MLP neurons of a small language model. Each row is named by its layer, matrix (gate and up: input weights) and neuron, and shows model dimensions 256-351. Each number is 128 + 32 x the weight over its row's rms, rounded and kept within 0 to 255. Numbers have three digits each. A neuron's up and down rows have the sign that makes its largest values positive.
After each neuron's rows, "fires in" lists the words (lower case) most often at its 100 highest values on Wikipedia text that the model never trained on.

L3.gate1139:172136137120148062172170112112147108088098126167091116103134108172086095121158167111152150160137166206144115160162148130096124136129167074142102128132107115080158138063140131141078112120139121083143103103139120084117080068082034101157126122135160117140139102126144129109155197107223177113
L3.up1139:145124112100181100095122183152131178100134143133064151185165099123128104111120150112154119151088113124118086112093123082113157164142193090081181143104123100139097145179196135141127132167143078112178089120131075080156151098107140182178138103145074126085191106160143151156190137071091086131
fires in: "as", "to"

L3.gate112:160127125135146132156103132118112118105112148139141166100132116114188100152134144111100159165148174073146170107169206111146175142161157116125122092156107151123115159214139106134150109088175165072078186120123171176145109144091145120118125083129155140182128147133134100070115140170151138136
L3.up112:129167114136104119110106100100130135119150117130116137110125101132106104157142139101094080142136131154199131079107130116107148126124145190183140112134168119203202182148085142123122160132157104143071161172150149148108056161134072057131162169144107154100139061110153112153095114125091142156
fires in: "was", "had", "been", "were"

L3.gate600:171118123108139079132164084102124131153147126154125165167123143091169094174159158104151157161164140114130116178117116126127116094143119106203139129100109119111088137134125075123132141129145102177122179110178051167186134137049110098084129123110124100125132090170105120073172132145106133104
L3.up600:158147047058132159200086129129178108083167087115108117129118075137141129076117099141183154129109169050140145119131163152128137169109081102121185173132156110127135149161123085174149185118120062122087135107145155139110127110101111185130114123134126117155077118092138162115108152107164131106
fires in: "to", "from", "left", "for", "leave"

L3.gate627:118100069141130133171106132149128137114109132119086120149141170107137124144147127142103101137067104188119153142108126111100188109139110125167134128092082157218168150154129164121126141134164161129070119131109106147087213090132174104086149141166042097175078169154089125072163174116115103059
L3.up627:103124131158158155109107101115122107113163100081103120100110142133108130087068132101132088093073184095140127116108095089145121153101145063145144115140127134159125099134154120089162144134171109078128151113107152097114148162107134159154132151121108140075141091178147165087102162149155167127
fires in: "were", "are", "is", "was"

L3.gate215:109145097074131125072162154115145108123135081166086164155103109125165083146170140100142072102116150105142136164084170117134079161112108139034150124093107170153129162136095144154119124159136154163137121143078173143092135123140069160126119162088174147121090145146113150173154141041146159143
L3.up215:085085125127073098120129103102132098072190152100076119103097120086151156068152095088146107113105107109195097165118083089156088161135140103072151118127178095178141140067097104143088154149091069094139154145120123158115121086120145156110120070096104113145104117149073146172115135094104145068
fires in: "that", "for", "who", "to"

L3.gate1059:156072181182070120120129135153163098142144152141152113131145111104129143087114098104121132197133170117158161116119130097151101111080122179123179138165128129129100145164118125175134088188104124080152187169102086126141123148102125094120089139169147160188133149202169136130042087178132195120
L3.up1059:154136128087126139166103150152094091107082130161130119130105089099127243128100075098129128116172151136140128166137110204109133110122085141163134153123106140145113112142124155151071169207135092114160139153130089112145135115155112110174157131091133136171114064152125097122087138054169148147
fires in: "after", "despite", "with", "following", "to", "of"

L3.gate666:116151120078062136079161125133119163071149134176093142118146174097101116136123140165175145119103142138116152108162171134170150106100103096192160191159141136170128121122179131130140085147143144164142128156125086156113162055081122208147118199146089148176112159130161141139219117161135081172
L3.up666:179100132168180145125108116142133119160095136192162130165086162160105156092070097135096083079126181108127147151124144109128189135115105107113136150135086139153166105117121167114112135106133139122115129081130165083157155154160162131164150101111135141107127113116172126158105159106132143120
fires in: "until", "and", "since", "by"

L3.gate879:105169127191067136075211090049114071120119107112072105150089145149152126138140113111105159145087157187107107159170149082105145108098202130144117115194079157116110146163087150148100104101141139091119166155098087189156167164184144118161170092148086216152152143084163130112125109050136131133
L3.up879:099145114123142124102104136116089107092156105125178163176173128105139177095180199091114148131074215140083152085129159111097142159160130125149082109174083134125124092142066167094138112137113070114141119168132102119204146118147118065098171124166120137116112145094153167099089120127117113159
fires in: "to", "would", "not", "may"

L3.gate628:111141073109151152130111145104131162082172110133090128140173157137105189102129095115142186161103202187124132098117166125163114133171125096116130098075150167129105144111117177143119089098161117059137119097087117104138132141108100168120131122089167104177142136123111058108142136133168062121
L3.up628:106150115099159110160118131138179065149103138133148119114175141157172134160133167196100107120049155131162117116117129132163079098163117115081207141131108115113104103130149166178122113118160140050122051078120156132084130057125138096122215164105147138171178137156176099140143123136073161147
fires in: "with", "since", "where", "as", "by", "when"

L3.gate1051:107110147069143109172162129143162157187063064117128150118125114138138144098043096185117154149136151141140171144116104135092079139143146143122177138168055144107138108110111095152115090144154135072133143111139140117145094111086163125134104163112134168110081110124145118145100131154109114174
L3.up1051:186152102148124128132095174083064137093135103112106113128167155202107120086193098161116107137118110091077081113124117129199123121146102119122098159187088108094098113142157123124150147125141118107120137193075140192156063109144137134149102119121093124118122135154174132121092155127157158117
fires in: "however", "such", "as", "so"

L3.gate657:115127090083171193073116121072082088128135124106109168106080080162150118063126143109155149166151093163131127110131146120176132156081170115133120102202178145169110154137120138182151140147145104058173208147134118175125120097165193110151066136094131109146126187116166182118157106160136153171
L3.up657:163152125114168145113151114075106138144100151127081150116130121138094073109185137071144085144083104128109154043111115160078140086134109118149087156120107136130149195117105114162160143109126114115081118111159093087112136104095135136091183119166150145148142176094113118160135104117165104136
fires in: "to", "on"

L3.gate885:148178098109130095155077053116156160107146122143146134109095162147122168099130144122195147124100111106115075107104143092128164057127096151057084086123107119094167183149101079167141036137156170171171116113129103156148119021129102165136144143139144161173099079185141106126150153136126114133
L3.up885:178162160150132112121094089126119099154152112094148137107030129117081124076140124102178105099096150105151118120119095117102193128113196098086117133115122122113069122191137134097132113139093093062144105178212113088138120119144133139079177159116181105065026113159116151114129149196113114132
fires in: "when", "if", "4th", "3rd", "third"

L3.gate710:166132100159083102146129148147113162162156120086176086064155117159134110116157130104122072113118150141104110065116068170090074098104103180111117161158148155173149078198161157119101101093170129107101123136173107139101105088046141128074116128153107099132085125116116110144150079096141195160
L3.up710:143109106115126191122144094110152110140147173106080110107133144177120118124112158199112117126119131109069179123150158155137194137188063107130177088120094151068098099156128115146140147117120134149134154176100111122137158134129153181191095186125131150205098145163121122179131076113133163128
fires in: "of", "and", "after", "to", "in", "as"

L3.gate923:155150117136072109113117105148168066081138131154178140164137202086135116128146144071086205107082144170128103139090138142143112139178124101085108129166118112146118144207169069170099065130087138130128164082076126144117133086116152174152114127146113167127104140180169120113164182128110113153
L3.up923:109180144069089119123134142121192107111109150156111139190103059121183121129112122191113110170143099155163147183109136166160135094136132155082101119136122119073185118142150106156140118174126091163121157123082125034125205054115120058108179131161097146126151169178110132112094156160119170151
fires in: "and", "who", "when", "what", "that", "in"

L3.gate566:150116107184131132131125127130118057139113165085143122129122100104134134136161159164117166099135135107152182166177156083127067065101125109130129120190096160144092174130156117149134097116115094142194187087157138140085116143121113076173166151088147162149117104053158099182109167115143122093
L3.up566:134186116189107140173131161148150070124112080099119170125107172110117160118121100135121111138128099102083129131214101123088093106183170158112061111160146064127097153169137121177096159170142118100103187165143156124117054125116129090116167072041166127166073117147142086155164152130125148087
fires in: "one", "0", "each", "people"

L3.gate859:138116129121148125129103124142137068122173172137177119185133105058149169127081117170123147082123156114108182149158083157101125141114065118080134129100096098180163138188098091143135148053136130174193180119118146122094127114108077137203108152180078105099129120100097154138091113143194132110
L3.up859:047114123100098126141092146088101155086133074109095077120122180175083143124099084165101118103110139076165166126149147141094124140112187154103057164149142132170157157168159157157101176123089132177134047140145158180078115103157150113116109137110122134133110085074138100129101079171153151121
fires in: "and", "see"

L3.gate511:154168126163147171099142077163113190084113148198142037166133067088116144077111138101139129163129149109140177154149138113156128182123089130080161147166111122137110103151083124135128108134121198163131137062100129152126161090096120069120142164111082141111126160053144115195151105141142111146
L3.up511:109086124110105091152135116152158110122051172130112045101084094131096058104043131116137111168076119156170115097140088093119102121132180053101109135132116114147155122129147134138159113147065115156150111103142135189136122147107088100118119187140106127139110087139164101134136143068136148105
fires in: "by", "order", "result", "and", "out", "in"

L3.gate0:172184111213112093095166175124079127165102106101115091135127144119195096104162134088124119211118116062096131193159121150169179073174139111168088071090134131105130082116085119140121097102090136132107134143059150178091144132088119083178114099179156130153140140163103088154173091136195125075
L3.up0:098128139152093149066196179133107113138116157159123098136149115148113158090097108129085082149173115176132120109129082078130133149172098082115197200114114146124188089161139116138121115142160088153170150141165074104167122130132164131151204128110180142146153091177073155153122126118094130147
fires in: "not", "may", "ever", "rather", "to", "never"

L3.gate181:095082114134132157146057164172143085054107082114179177083193086168154158164143122138116145120153171096137101145143087120171095173148073169124141147061104085092093135166111153092185083162151097108102111104133135168191101161119128151109097144105111134127139085137193135067094100152140175102
L3.up181:138113151106147138144099146103175185107142148097146157141129078121150109155110089138109149137154150099120115163115106140092175169134121156112134160152153088188115082182105106097132102149096137122129128101104148093133135116151166118126143149102146092167095085128183142126128148126116123111
fires in: "to", "with", "than", "like", "from", "of"

L3.gate1285:050136078130130148137063063087137068112159100137074124139122148106142064052112088173096152109099143111116144152139202130099135125140143148066139102060093086121109117133127153078176164153150067101140130112109093098118126135120133153084148094080070115140133137160136134067166101077105157085
L3.up1285:100120126145162092132158139052142146084123134137118134102199124144122122088060158150161096072156075117148082114144145130157100129119149131139128092152108135100177035121099133096117136114083141115112055118121156152074080134093096124089054140150139108191152174196129123132168113133101162114
fires in: "is", "was", "known", "while"

L3.gate1280:077155128155110161124123088164130129112170043095139124140093105152099129096109119119189088131110158073110096175117139099135094102173115096120151097126170127125120146148119090120149100179122134091110119132132136123139110059113116105196152079140074128168142142131123154094058146059142135132
L3.up1280:117131164131180198134114109085114140160177160116139171115064145153150080090145121120115152118123141075047126128080135191076138104153146122094092122121107155122093119066094165144123104053177074075125192118148110139129175139236111109132169098195144092102144135122168127120120086123074195148
fires in: "to"

L3.gate1245:140147152131123167120099113131120055089067150129184097052154106099090168137075140091147134116115158137154158151157122148105077172115162154100102130105095069056140125149099062123082122135107145200167090141120183135108097144161114151152143112120121190109148138139095173162110127129106140173
L3.up1245:114119132115112105140115092144100143121117113146130126106105099177093085134107084124151156103105048110157128152138144149087077156106161157131089150103138151049110089110094123155065145146096145147147105146090078132102066123130109108143152137115100123037130122172100080133196135129153131103
fires in: "such", "is"

L3.gate883:134112122128153127098099127105182151135119135168136112130135151158136131089172115141076117114155167176118160160122154120070164138100100136159086158123081087120118111139147121086107125107169097134141135155092132131100118128104164156111192146139188115061134111227098162166086055116142156154
L3.up883:130117110110132180055138133171172105100120207088129156136147111142144198101100144107140173122092136098154185125216085103131173132141128153132099165079085170144120130100081145171154126094141130171150126142082159068123066196133194154101161121111150179085171107071128176149093088053076148116
fires in: "in", "it"

L3.gate1298:197118136226111149072123102109140134146165142143150090168145082137165097167150123181163123136104099105144092110195138164084124098169110168187107147131174114126124124110138162136107113178132184102144137132078100132149108146160091143122132175094161087170186148119085131168115093187138096121
L3.up1298:161173146054152159124160134129091107070175180113121078120156186192146129111171133109146108135083139157124100129132177162079105089121173130153121127136094142113130153169106135175172085104091123141147140201132162065125144121186090145134118137174148095149126124143145180137096139161155119145
fires in: "as", "to", "on", "at", "woodpecker"

L3.gate902:123146083128124081144131139123186125155156163112119084166105072089145145175143128095110184135151196152193107153084152094091085174093128144140118128077126130110106076155073142136085075117136165182084167118130165107168115132110228169148139163109162107139087111082128054124125074097139037107
L3.up902:141167053139101150151114137178123152154135051151115136170119194144103158092089129123188060119159169087155159114104060106089161204133135124091094130116147160138166129096072081168063056109151152158095152071167144125133096116100122116118105107100159139175110162133118138144124122152136087099
fires in: "azerbaijani", "japanese", "in", "for", "finnish", "on"

L3.gate369:128144114089129059136139159138119114080120071080114148143129128158112147190071079174104151104099116098116107140104133133112174121188159138172065144066067138150164136082118115165067091158162102123079150134085157151163114058082128075108149146164148152107176156189162082180132176081149122176
L3.up369:127102138138157137120100143126136095081158134104150143125176147152115071118120057159181112115181110126128095115106161091139142189113111130064141109123122160120162115121107108113108092109121088122126106166072174151184078085156176142110172191191109116137157159123113155163155124170129143149
fires in: "from"

L3.gate422:136121109143129149095146074116131074158160148120097162151156065094177141077068135160116169131148166155102189081097167100121106144095101158089085129109095181112138133184046143159150084173154136195097098087102177133130124103114071126115122113120137124132116192167107165193149171130068137085
L3.up422:125116129071123143110192211171139122135087086146088115064140164117139089126151167111173096166162138120149115100110113149170166114141123121096140088151078168098115163170142068131116156168204182121129112103093116140121153158108133151068127165102135155130112153154150110120133139158169141113
fires in: "and", "or", "so", "but", "orca", "however"

L3.gate944:078165125150129130127073132120110128078180133092117168150115033104109182116109139145124054093142113125140177125149115152155099146119126163080115158151116158139143153158114157183137155133116167113103130110151159105194100057119139128169126139139137184179102103113093166117082100095121149098
L3.up944:135112104154190149140142101175108126103124163110183144100153120075123142081165098193122119155094096148134163111189135172148153151128172188130140184152116125094133124168109134146143148125109143138152148139123187117131087093078076122180114060119093173124151112176120090081168107143081144126
fires in: "and", "as", "also", "or", "but", "for"

L3.gate334:180154101155111132142097158078106153107150154062107128109129104151170067130103102133125089157152072123202154109113138147134157166175172109159144120140121126166107182130121171133171118166111165074089150143157125132201076104088088091132134078120086083166144141139174100134151167152103152164
L3.up334:164109077118133173134089098094147172165159143094097163156119093142117141141134202142108066125110149087147161137079117101030137036092069133089133137123160146157099114077068156123162208126138094157073109150064147122142101106171125084120101115185066119224127158105087102106067169119150101111
fires in: "is", "was", "were", "are", "been", "who"

L3.gate161:038139126073099136111098116122117148128046116107140133085144152131146082105135142134117156082121128040146158179165154071149079150116130104117162115147121153132106098084064129160108117109151100163088157157164158127147154169148106100150112103167178117135162127087131134131113203165114098137
L3.up161:138172071104113143137128132113110133111064063095092148136135126152143173140130177132062157146140172134129178096089139145105041116087104162119155152108130093171101138096107119191103136124080123095083131117190087103157120094111136076119167075119135096125163113119161136134152136161124104124
fires in: "well", "while", "been", "currently", "now", "today"

L3.gate1031:170122119153081139121161121161129119180114097097177121138100124203169154139114136101172083140173054196048080099145153171167105141170126126120126080088154123224177176117142124108128158126081150118106169136112158123150150175077183112170162127126133136144136115117129103129123132129115105111
L3.up1031:100154162178166160137119154148128072140120065124105176092127079183125123088154103203107124160110135104148120080153167137100115095130078156158112121120082082150109102161101067041127160136105113090109081048092109132047150096138113174132161103146106149166067163103139084120079139150099114137
fires in: "a", "to", "being", "be", "an"

L3.gate757:192145077129114094099140125179129136135129124151157144090155106123130092145070066151122145165141121083135102149183136120085162100173134134135130203108121137117107109145133108117123158094168120091142088089149111115113203141095132136089131159148139146106138173165111140145115075127124049082
L3.up757:134108138164119117191166139164198112137177062182139160099130145174086170124101137167142087175138157085057066140041093101152126164133133067133148106141098188092164132102132088164116103145207111112147104124106089121104112072147150214079136129099100131166137108114153133102118142181146112112
fires in: "and", "since", "until", "but", "after"

L3.gate608:114120102104085137118152095105079081141132115119135153131150172151175117122194167155119121118172069145108149126144149154135071130129103145140124089161070118168130154197089160162126117118115155080145158191057132140115089106116131107129153138128093110087095189131121075092148095195089175127
L3.up608:118154145134118202127123091106111130109154095194141128141150055139141100143149120130083056176143060091103145140090065077106148172149064191129123077092113114105123169093197127146197088131129106118105152078114124131024157146141120157150156107145145154102114124117159180139104119117102106161
fires in: "of", "in", "a", "to", "that", "least"